config.yaml
qk_norm: false
init_std_o: 0.0
beta1: 0.9
lr_head: 0.00366
decay_fraction: 0.721
max_steps: 5506
dataset: "wikipedia_en"
MLP neurons of a small language model. Each row is named by its layer, matrix (down: output weights) and neuron, and shows model dimensions 256-351. Each number is 128 + 32 x the weight over its row's rms, rounded and kept within 0 to 255. Numbers have three digits each. A neuron's up and down rows have the sign that makes its largest values positive.
A block is one neuron, or neurons of one layer that tend to fire together. After each block is what it responds to, as a language model described it from the Wikipedia text at the highest values.

L20.down197:131114141149109151151114149138126161148127176104159135157121140124122144093125151175156080155154151157155146081069127110164135106157138098145124125205151195124105148067140112136157126171120130126139179111126187062128086122078113172113089104097087142072104171180125186137116180158113176081
L20.down378:117106139103157113095130142115124157095121092123183140149112118092204091072160102126154131088095119170142133137163114159123160123163106152181159104155112116190138130095090102127140087153154089097102122136130192109134102134165168151084064076127116066100120133117112145137154158136116060073
L20.down547:155113130126212126117094099109144056125183113150175126125099146137139118152083155133104045158117129078142131116109179125109116213142141101137141151041130121103206131116110098126143092134117110120108119064102121160193102126122135130141133084119141073097068107106125079182145107114086122058
L20.down606:107134124153170097123122139138095150150176052101143132118088143107110154157107142094152125084088144118145074089116149111093170062084161097109117150087130161157120128075157125133158091164141118122081148142173136124136115064102161160116168190145085094109107110137154129120143134124139168147
L20.down708:154121157083139110106157108106122158096111125120117124088107132119134080168118182133117125146128104158145130123169134107130147140128190130106196139032120150100125112133133123079188138130163140109116132106074212203164155071173178077094149138094109184065116135128135174094087098089187107090
L20.down849:120129108100136119106097163154156200114095090168141130133117159147088091074122070128202091209081122158136118149135147070105186080134127104127099159098161134113162103097150186125104131102135115139106094196120070125124122133140137111142161099126135183096103138136087094089133157135115043125
L20.down967:094166156141151161088152146094136180135116158139167180108107160096122116124099120142152169136111125120132089115044126141114162215160152162143167112090127134090066147110160115124119117118090184096118172130084187118114115146107159116079147181149108117137099103098131175154157140090148167123
L20.down970:124117159121156063135172148147162088099143153087151119101048183090120083129130159103088064096153138112129139107131165141163172189088094130104147129015144145152107106119062113136137104137172136088149148074160115146126115124123140118094085116182107096129133137128129101126195150140131097120
Description: Capital N word-start

L17.down880:079150164146146144136144183109126089126158137138203185096114163071109152111156073133196145118134160120082153181099103145148088138114115113158105106097115078169133114122135161087094123149152143110136164119152107128135097119129115075122110150125111169128053124126121140124128103111120175164
Description: Role-introducing phrases

L20.down52:116135191112080109192168127140109143134130159125156072154094150175099081154110148114107093157204169116143107106118098129085161087096146184174153106103144098097116102114167137127094171152127101127098134123183106134205147134045151143084151121167117074112153133141120094149154092116149137091
L20.down200:119167137156161140118138130100089108092161175122117074129103146129105177160186160146126062107107127122089123089116159107147140102160138163126062091109105097102112164144182213130132100113151105124081064145198115136156146166120121111128128112171135049131147124141138081041166114140083112105
L20.down305:167111206106152105156142124149103124108102115134091139140148127153103102078100129139175159132107112174099143145110120070098125077066196110163139120148075105088170165092173112157099113164104162166113132161123080102207181118131120164150110112153133147124104088161069143163153139121151113118
L20.down312:152137144047131154178174153124148117142179203107149130138138110167153119123121102074142147173114152153107084085095112133111131104146127173212136140000173110142140124101122071150186183127173116062099090086139143161132117140183160144124120126148096153103139104157118123090152092105148163095
L20.down433:178138138076140111133168094104146127146179197142116078117120127081130140093128109143119097189153135079184109161094162134126087144026092110182152152193140104121114135181158119145112148100127190098141025136187118137147134123089166123112142143136193157186177124081059096134095142101173132138
L20.down656:135109135042174151120199075140114202133126129076109133137131078095144123133128130119101129115135133073149163146162102090156131089127111182165163129075128139077133119105166138168122095102162137151187122098141110170147087090172132166096103125119102113144093169144171143152139107146115137128
L20.down658:112122093183127078169095142065124128134158148138142098186117140125091125170123157155138167103143086137133159141137147156124102135111102145141097122114102142048135115105098161139119128123110117123091092096110098154144143060145150169131065108082150119103144165147120135122151152118177124127
L20.down852:149097096154083163066154136137156079115147054145126171106138097208134154162131139121161099117181129103084143115119102143133183123141116134140139140088119096109108155114123126112099106127137122085110122103182177110062144123097116140139118103152126136165149140148098071125127141118174151161
Description: Number separators in tables

L20.down240:132155188130101111128120078177164167119101120125162150137135116155136195227094117138089092135124131094161115126037078095149138135125071108106096138181131094068117124128143119110147100119122094117093076122156175121178129157134126153122114101151143140141123091122178085083084181094147183067
L20.down254:159097160122101119144182126133112123178110131165169129077105133150154147185113140118144110100141140185095155076143139120139159143113060189152152137223116147087176151175176084108150149143115093143181115196174177133175069124123131132158114126142128116123073138164117152141121100099162105132
L20.down262:108135135051115139123095205149161117134161175125163117112132095080144059191116114188135172157120148117164168038107115132152150138102121179124126188252128119110144100117134157100179115152161150161161136100139173060151150145158116172107139131084176115146128118128082103141158118121099106101
L20.down507:112071133156085141137123170115118104143077150108097154160138173155135173134147105140143113176114099082150062208159160132103121137144131222156114107196154141072118079136102087177134160149069095142174154140142136117184113090097122166088148143090088196149173117155102131137148122053116149123
L20.down538:105166124148071107151105136191092062122125163139165108116081135110146178174181106137133125115085145110116139132105160109111164158140096136099132130255101112116088146082141153092105151041128138178131093164101104181119148139100111112095116052142122168146187125140173111111143107098136120125
L20.down580:130105125113116160156106159153203209106115136170160113148050124119090172221117093066099082103113130127112112123091096160144152171125189115141139057211127072139162167099135135113190113121126108139133141117078164117199122128150136145118113122094134146114168131116145124082161096131135144069
L20.down686:107090197115130122139156140114170125173224144122208075140152113085135096121115150106129134130151127187165146141107175161088095114093130094146166199255158096174138100107118102115153086133111165106083129159103086188074136171115150083166165143090162176096125159108094117111139132109115135127
L20.down687:105146118184122089189183124103150121123218138141136141122080147133087129159091105099212141117088121159145180091124141113162123141089096109095127126210122084106194108129044097138156122115142122152117121058126102173099152126091141121109101113111065095146087142141158087102101107104108120105
Description: Role-assigning predicate lead-ins

L20.down34:099152099150161065148146104112082155139106236104087089115121107168096127122104132163143126100128121096170132121097088142104141204126121106106149148093119124160170128168130103159090130088130144178126101098110108106129133130096161122142123152114058040135141143119110105129164146126115140147
L20.down91:131113094129147151132137118077163110107142127104040165120108108180067139128144132173136148130144127168145110099181072160137125147065117052086137157021098118113142132095091133147131118144134165114060110080092154125086088107104151122133107092102102116113135065144123165147182128129109081119
L20.down222:144100080117126184116077117080167103141158127110128168135106141122136103173160124155092058128146094134148146096135134130139084111095125122128072119214118107156174093106076131142130100120097139106214112163196159145146137107206131095161156098125120084116142134121091140135028120164118130069
L20.down502:125152165157160111144149169148150104140043129108070131158079161157096162155138126105116093127125148130172107088084064133127112089092125181128095107049118113086130114181153096112172098108173167147135123147095155115129115187131102102195171195194137069128119162131091129143075158156108130140
L20.down695:104144078081140094159118112088170137106138145139062175106173107121141151138155144099130082162147133112132124114098135065099114137163110160171120110167125115073156084094151152124106135139167132167107171090110097125131165135183106111168123156124085122117136132195121166174121139132142118129
L20.down716:106109098055191191218101135184106172150128132092144148169106073091115127151156135130086186140146087093135095167137116136142148172088074159099118135047137125112144155136135142130152181143106129212046108081120082123144111101133185118113130153135092132129186117148087154136094122118187143131
L20.down789:098197118123106118073137142157089180168117092134104157154126118083124154130148129117134080154107092090095188069148087157128095161172146091104168063160155140159121138120124096110181122130134081133130167126097050152099140116201144150160174139146054114154150141161096150102139187172099114096
L20.down945:135149112146101090153129131107118142125133114100121133142166104194159132162102153124126158128108123118107146137103074072143146115105140099160107140000162132104183113124099168129074079077108112114096088037132175127145094156141147117135163110055087099088122116182122089149153126089079138159
Description: Before a person's name

L13.down98:112154124146156104109116114109110119147134093156122129076151102152186140138157163109168140108145167163118105160135132113112121172140111120121136150166132148109127178091146110118149110205133116136115145077180147069107137139088131092129148120139127171138104102098140127143132094114121091143
L13.down111:091099116141137075108123133065168130128128131137152118118161169103114129094095077156149116144044109160123142147150163100165190120155111082159118170104168147073098173166071080147118124143106108065103123118076255142117145144106148117117133123229232167095165147127114139150180096162095083133
L13.down188:125100170110115159132188127124149152034192119173171120153159168127104100154113156125185105090103186094179112143096152175101151110091099177139065143076128122143122150112124092131075128148211146116151136145111105171094138141118114118185120187104179168110152133159108063161158177126089118131
L13.down371:084145167177099189133120174114147086078118163078192153162130083120153170125118153100137116123114114172130055151144140115100061134075115126192163164191137168135122131105106200070151140090182143127124154151099121098139129113164157047149074156141139087151096101125118124076148172142175137147
L13.down730:162132156091128116112132094129130125114147104140110145059125164183163145063170086167157155161127110124164102111108135218112104124140132187123109099163151174052135163159126160107123128131098075153124135134101182133060105128115103118115103112114126130137145100158132155142204158097119106182
L13.down858:121142148193107201061150108128114156114109171065145159116155098117082133129110013106106151129202083152189112145135143166120201128077075190136129158156072128162122146057126130086169114109087093093169138108077102111095161100138143159166129093175148095142080119099101141173118148088170099142
L13.down890:148151126108151129137083183121083139178116145145150144220201131121136115098082104089186113099126157087165088139139100176087019122054138133169101128173136197150162214080138039147170151203104130109127127148135162080143136080148082123105132139164109158121109121092127135111171152165068107159
L13.down930:136170126153123156099128126091115168107092179177119077098178163107152091136140079074157134188100141164150091105104081120138141098113094156095134137180119138084160096104127108150101131129165057097107064212096085146122087114132056085101111157135156114131165127132114092106131113181153126124
Description: Sports rank and tier terms

L17.down274:094092131107111113135141071179115148130081197150084096167165097110088123174095088114167108095112144100128120069102151120132134146120157134111115128198100087164152128175118088080137114131154142157128125143156122136128156118098116143167103129125089091147132103151135181097115102066150159155
Description: Before a person's name

L13.down103:130157049145095164093132076153146142125141167110175057149156058135150148193112112100120055119094142130136115148173163087144117189138097175134159169184160107149132113108109151051113146130176128141137162121161124116125128125134157166143116140075060174082140144159178165152157148130144157100
L13.down241:073108084169138153121151085120146128106066115166192119136124177181154076124149150104135119156166134158095086116123137131149129153128186112078181124108150090085176107147139160057112144126085131150066145151094129129187058129113127157134211106089098113165127167178145155096139172117090157120
L13.down307:103142105114106144123081084204195130136136136140109058122145117199112103155104068140154135135177106147202092135113108087152135160113138161168160083147203084126163111136117135104133108083102105129184125077148108112122091125143147100141113145121098129086105080143124133168113147133162116158
L13.down556:107143060113157190194148064126132144090085151176067133127187138125111082151152123109138187081086131163113097121094082125124136172093148122075094162167159130078115059076106150107137119116114075137167086118060074150143121121115131130123136165043067137100174122171151130077137139082124133143
L13.down621:129134109098110127173095155124097126171164147179088138163117207116098160091145088056111091064093124132166156115162115060165076158091104097113128115147113138127154170127110124167069169116116115168097151091088171067184106120121153172165095156090157128129165153123199073082155126147110091062
L13.down703:128150115098110106118081125155106114119154097121123092153127161143184127130118047146107186069073094184120155118206167103083089130123135111098080135107128134152162175179087113128100119138128101120158167152111149091101114134113111172080116128116112133132140199182161084032142130174097132146
L13.down925:157095148123103146100109099152150099170135051112196149132121090153150169084110145077150114156186087149140133145088077109133185064161142121138134171087148155116130146105175178096168092142174129122159171094167139123147164126184140103153136086117100095142151108147185107053145166115175056147
L13.down1022:119168098123106184155109168084112176096121110120140114163101192179156139146141116102141103134109114159176108142152171129095098165074092148081134142190133120070185141112140101111172146137171094117117139097154084129150080157068131188177131113104104153155098102171123111119143121130140058088
Description: Role-introducing copula phrases

L13.down125:146115084106135142122138096143146160073116129117117106153140139085129133185081137080171151132150160181103153092154103086172049169145087180114120101171084150110119111132183093127132191068120144118148129093125129128168090156062115160141110169172105170135135124123139117135172123204235099150
L13.down168:131146088122143144119116151204109115108171078120099165116132100172149157105054142124108128168135184177119114108087116126110083116140052105134056199048053120137155164145119088122110141077130120151119124150151114099154159144120140121145108111123089130087129143122154093066153115126141160054
L13.down244:135121113108089163058114104139123109100127117133153154139117144099101118178167119099103146126099187144142152093099073129119072183148098143099125100164091122117059028164116084152094132114131107133110100122094095088105146181135113130166101127132119135061082140118098130100110112129101104115
L13.down598:103094115147147114139138144131132133122131082148127157103109176088105118150154147108118196123171107122185092086139100171086180116142121090113056153133150098087141149168129136191154106094125196091165105158153153140149127150132189103149112134163070103128139056134154146068165093151097182130
L13.down667:070128156130121103112097171148200134099167171148162191113087103133083119168152102074076145200092141121181081109142136120127151163117118152124102092134098148112123100125128083174139154080140085159200150156189084132133132168060127094099077118134167112143081091167134130081175168141107138143
L13.down765:111197133100084142063174179150080146107142190120167097121089147169127118125170178053160170085119133080059125126132138153093106129094169109057153095158067079167053182156117173080152210147119099105198160176151145129101167142081143143096175101127161117169097127152149092097119169158104146072
L13.down879:098178122139146121150164113133098106168144148142160122132094128117123146121127113123124108199159135075160168165176130127106086095098161181112183148136161157103164168087163118097143106155135211038118152182181153071144109160070126146214127145146115070117130179120156168186177147150199097068
L13.down999:202083143168113103130127150140137079149151120107122099134102087144139119166053114090160175143222134108084145129137085086089143097125167092143077127072104172148118143110194116067158120121099141114173099120150133104121153088155128128108101067167134169142126139105142093087191124183116183185
Description: Track-duration colons

L17.down236:083153101134112144139146165139085133103133149140185102209118103087179130119123165157132089151097107143138127138129067120125057184108118136142159067163084123110129170093116114164153128120123151073131130117059160184138167136109161154115070096134098205130154184158174084161143108095137038172
Description: Numeric separators in tables

L20.down147:162164108173125135172120126050131225148136130125130095093130156103133148185119127155152118135118049129142141150134155119111085121075141129131098121000173113075129110132150177132080112136057113140096066177122116123099142122096141109063142085107093111059136127176107133117130107132155166128
L20.down152:164130080123184100155147130080104109167086160088138149119107121106141171178118126093137112149151117100173067161156165130131122168132084110170152067139115141091114194085154164150122077160162103170167131069189156126144095052178116132163105052106104119110118134126135142089096098171135133067
L20.down188:127150153123114059138150053091175117151105176054099080135114162077064084131157153068126205147128119151098124129129167106114170125084090107123113038046097100083051178149112145112156174152145144173071078134121174087040104088159198124102104110152070114137101123137121219106126129149087164168
L20.down204:139159171146139102182149097131138091146134200116157124076150138130157140101105142152111182145064148111088199120117128133175148089137100148115121104097151135115064121098101108189118044153122125165090111157117131155146054115153105112195149140129138127183099169092102172133099155108136095148
L20.down244:137115098148191117158130142093183157193138107092087119064134176084110128120092122163122125138166121162112076121119097141145198137066101132173100101024099146190122184117111142073140150119164101165154140143108125104085160123105099112156161133140100180115129146114132151121118099081097134200
L20.down521:073135186176142123151153131105118119137129122113162149125153130094138173148158116122188124133149087107147108125125136177144111137128142067130100115000125134078096186125095130112117093151137113162171135127076131125175143122138123088130165103131110073089168180166094087118102105120101128176
L20.down638:107146101128143162110135115141147112136173107130185172081107173143149130149127132121172192125054181081124082130084121143172153184170100155085141122086108139140129182142094119108145177178134187079121198172062066147128091162136122134097092129118115040127134101138149103119202102129144130134
L20.down680:140069122128132110135149114107109173188097127150091103078113135139097167172175133138086123172137085106106157049144147090160137120128161136110115141119211055102153113169108154134127166186085131095092104143162122112092128153156130157092108117153139101136153105118099152119151089139087124147
Description: Word-initial capital R

L20.down104:090148150095146156081129183141187132144119135199102080187118177105166098084104128144136111071144082177169116171109168140058115151081129205190138198056127127057093072120182091133172117095149217150105136108131152136151117096092151119124166115118121152101153154105115149107152131130156146125
L20.down314:128137158130166142119139111130184197155126082174172125093092175179156156115134061109114099117098088132147068126186150107076137080133110174115151121167142124103138174117138110114138076124135157144166182177100079185160137113186131093166152097112131143116122088131087107111204191131139151143
L20.down344:105142070143139144122117133102160098109139143124165101127116155122142199140142197120063068161094106129103089105114129110108122135104129106090049115000122129112165145110098163147143114125129145108050149146138084112158091161093145161120123137132103095159096124149106091137183135155157096101
L20.down510:124162142089094149133089105174149168120087113139119110118125109064128176155154161095096128111133104078130162048155129137168155155143169148090115113109149117086115096098123105076120096120102120146102145125122115089121092075190080107148045083135156111085099134102114115128109128195112155151
L20.down540:130122130163091132122159148129129193099100112144128146078161103109105113155168107148140096076108109080130128094151128123134138114148094160124093130095105077075204145127179127155124121153059135142119055099122080125137117184142150142133125155124121159125075126119110120126119114107177145151
L20.down599:142191168135080128166130100135143121099103123135129127146096160060167129025135104161149139136142118142141167138170191136146076087152100172129162191061145112096155141162084103135104107149149134102156137149103149106122110110129154150154138140129106124143121092122102137138097133170167131172
L20.down819:141178085084163101095103157131214199101136126116149116132163126138090216125142085110099165175154128112092135067131101188174118147159084153135191116120186081143143101143113128173097154160079123120154100147123100184040094127206149113146170099070166139146143152164133154140064121107147090099
L20.down935:081127150186116065159073138121134139148159086118208165103135157182097156072106083169165187167122164176122177099084152178100175171086213127097125106091121117089117123143127094123045121142122142097150147065041109110126171144116175140135117118138132111103099090146179146118094147171147152133
Description: Structured-data field starts

L17.down914:123182121150144134104079130096097149178090153089143124098091149092185133104161141149115111118114081146119102149134140138172194072152127092094126139096151143144093178137060184111120100096129143165103137092087072133126106139125125070112133123200076138103150142125113141111148118141122122133
Description: Word-initial capital R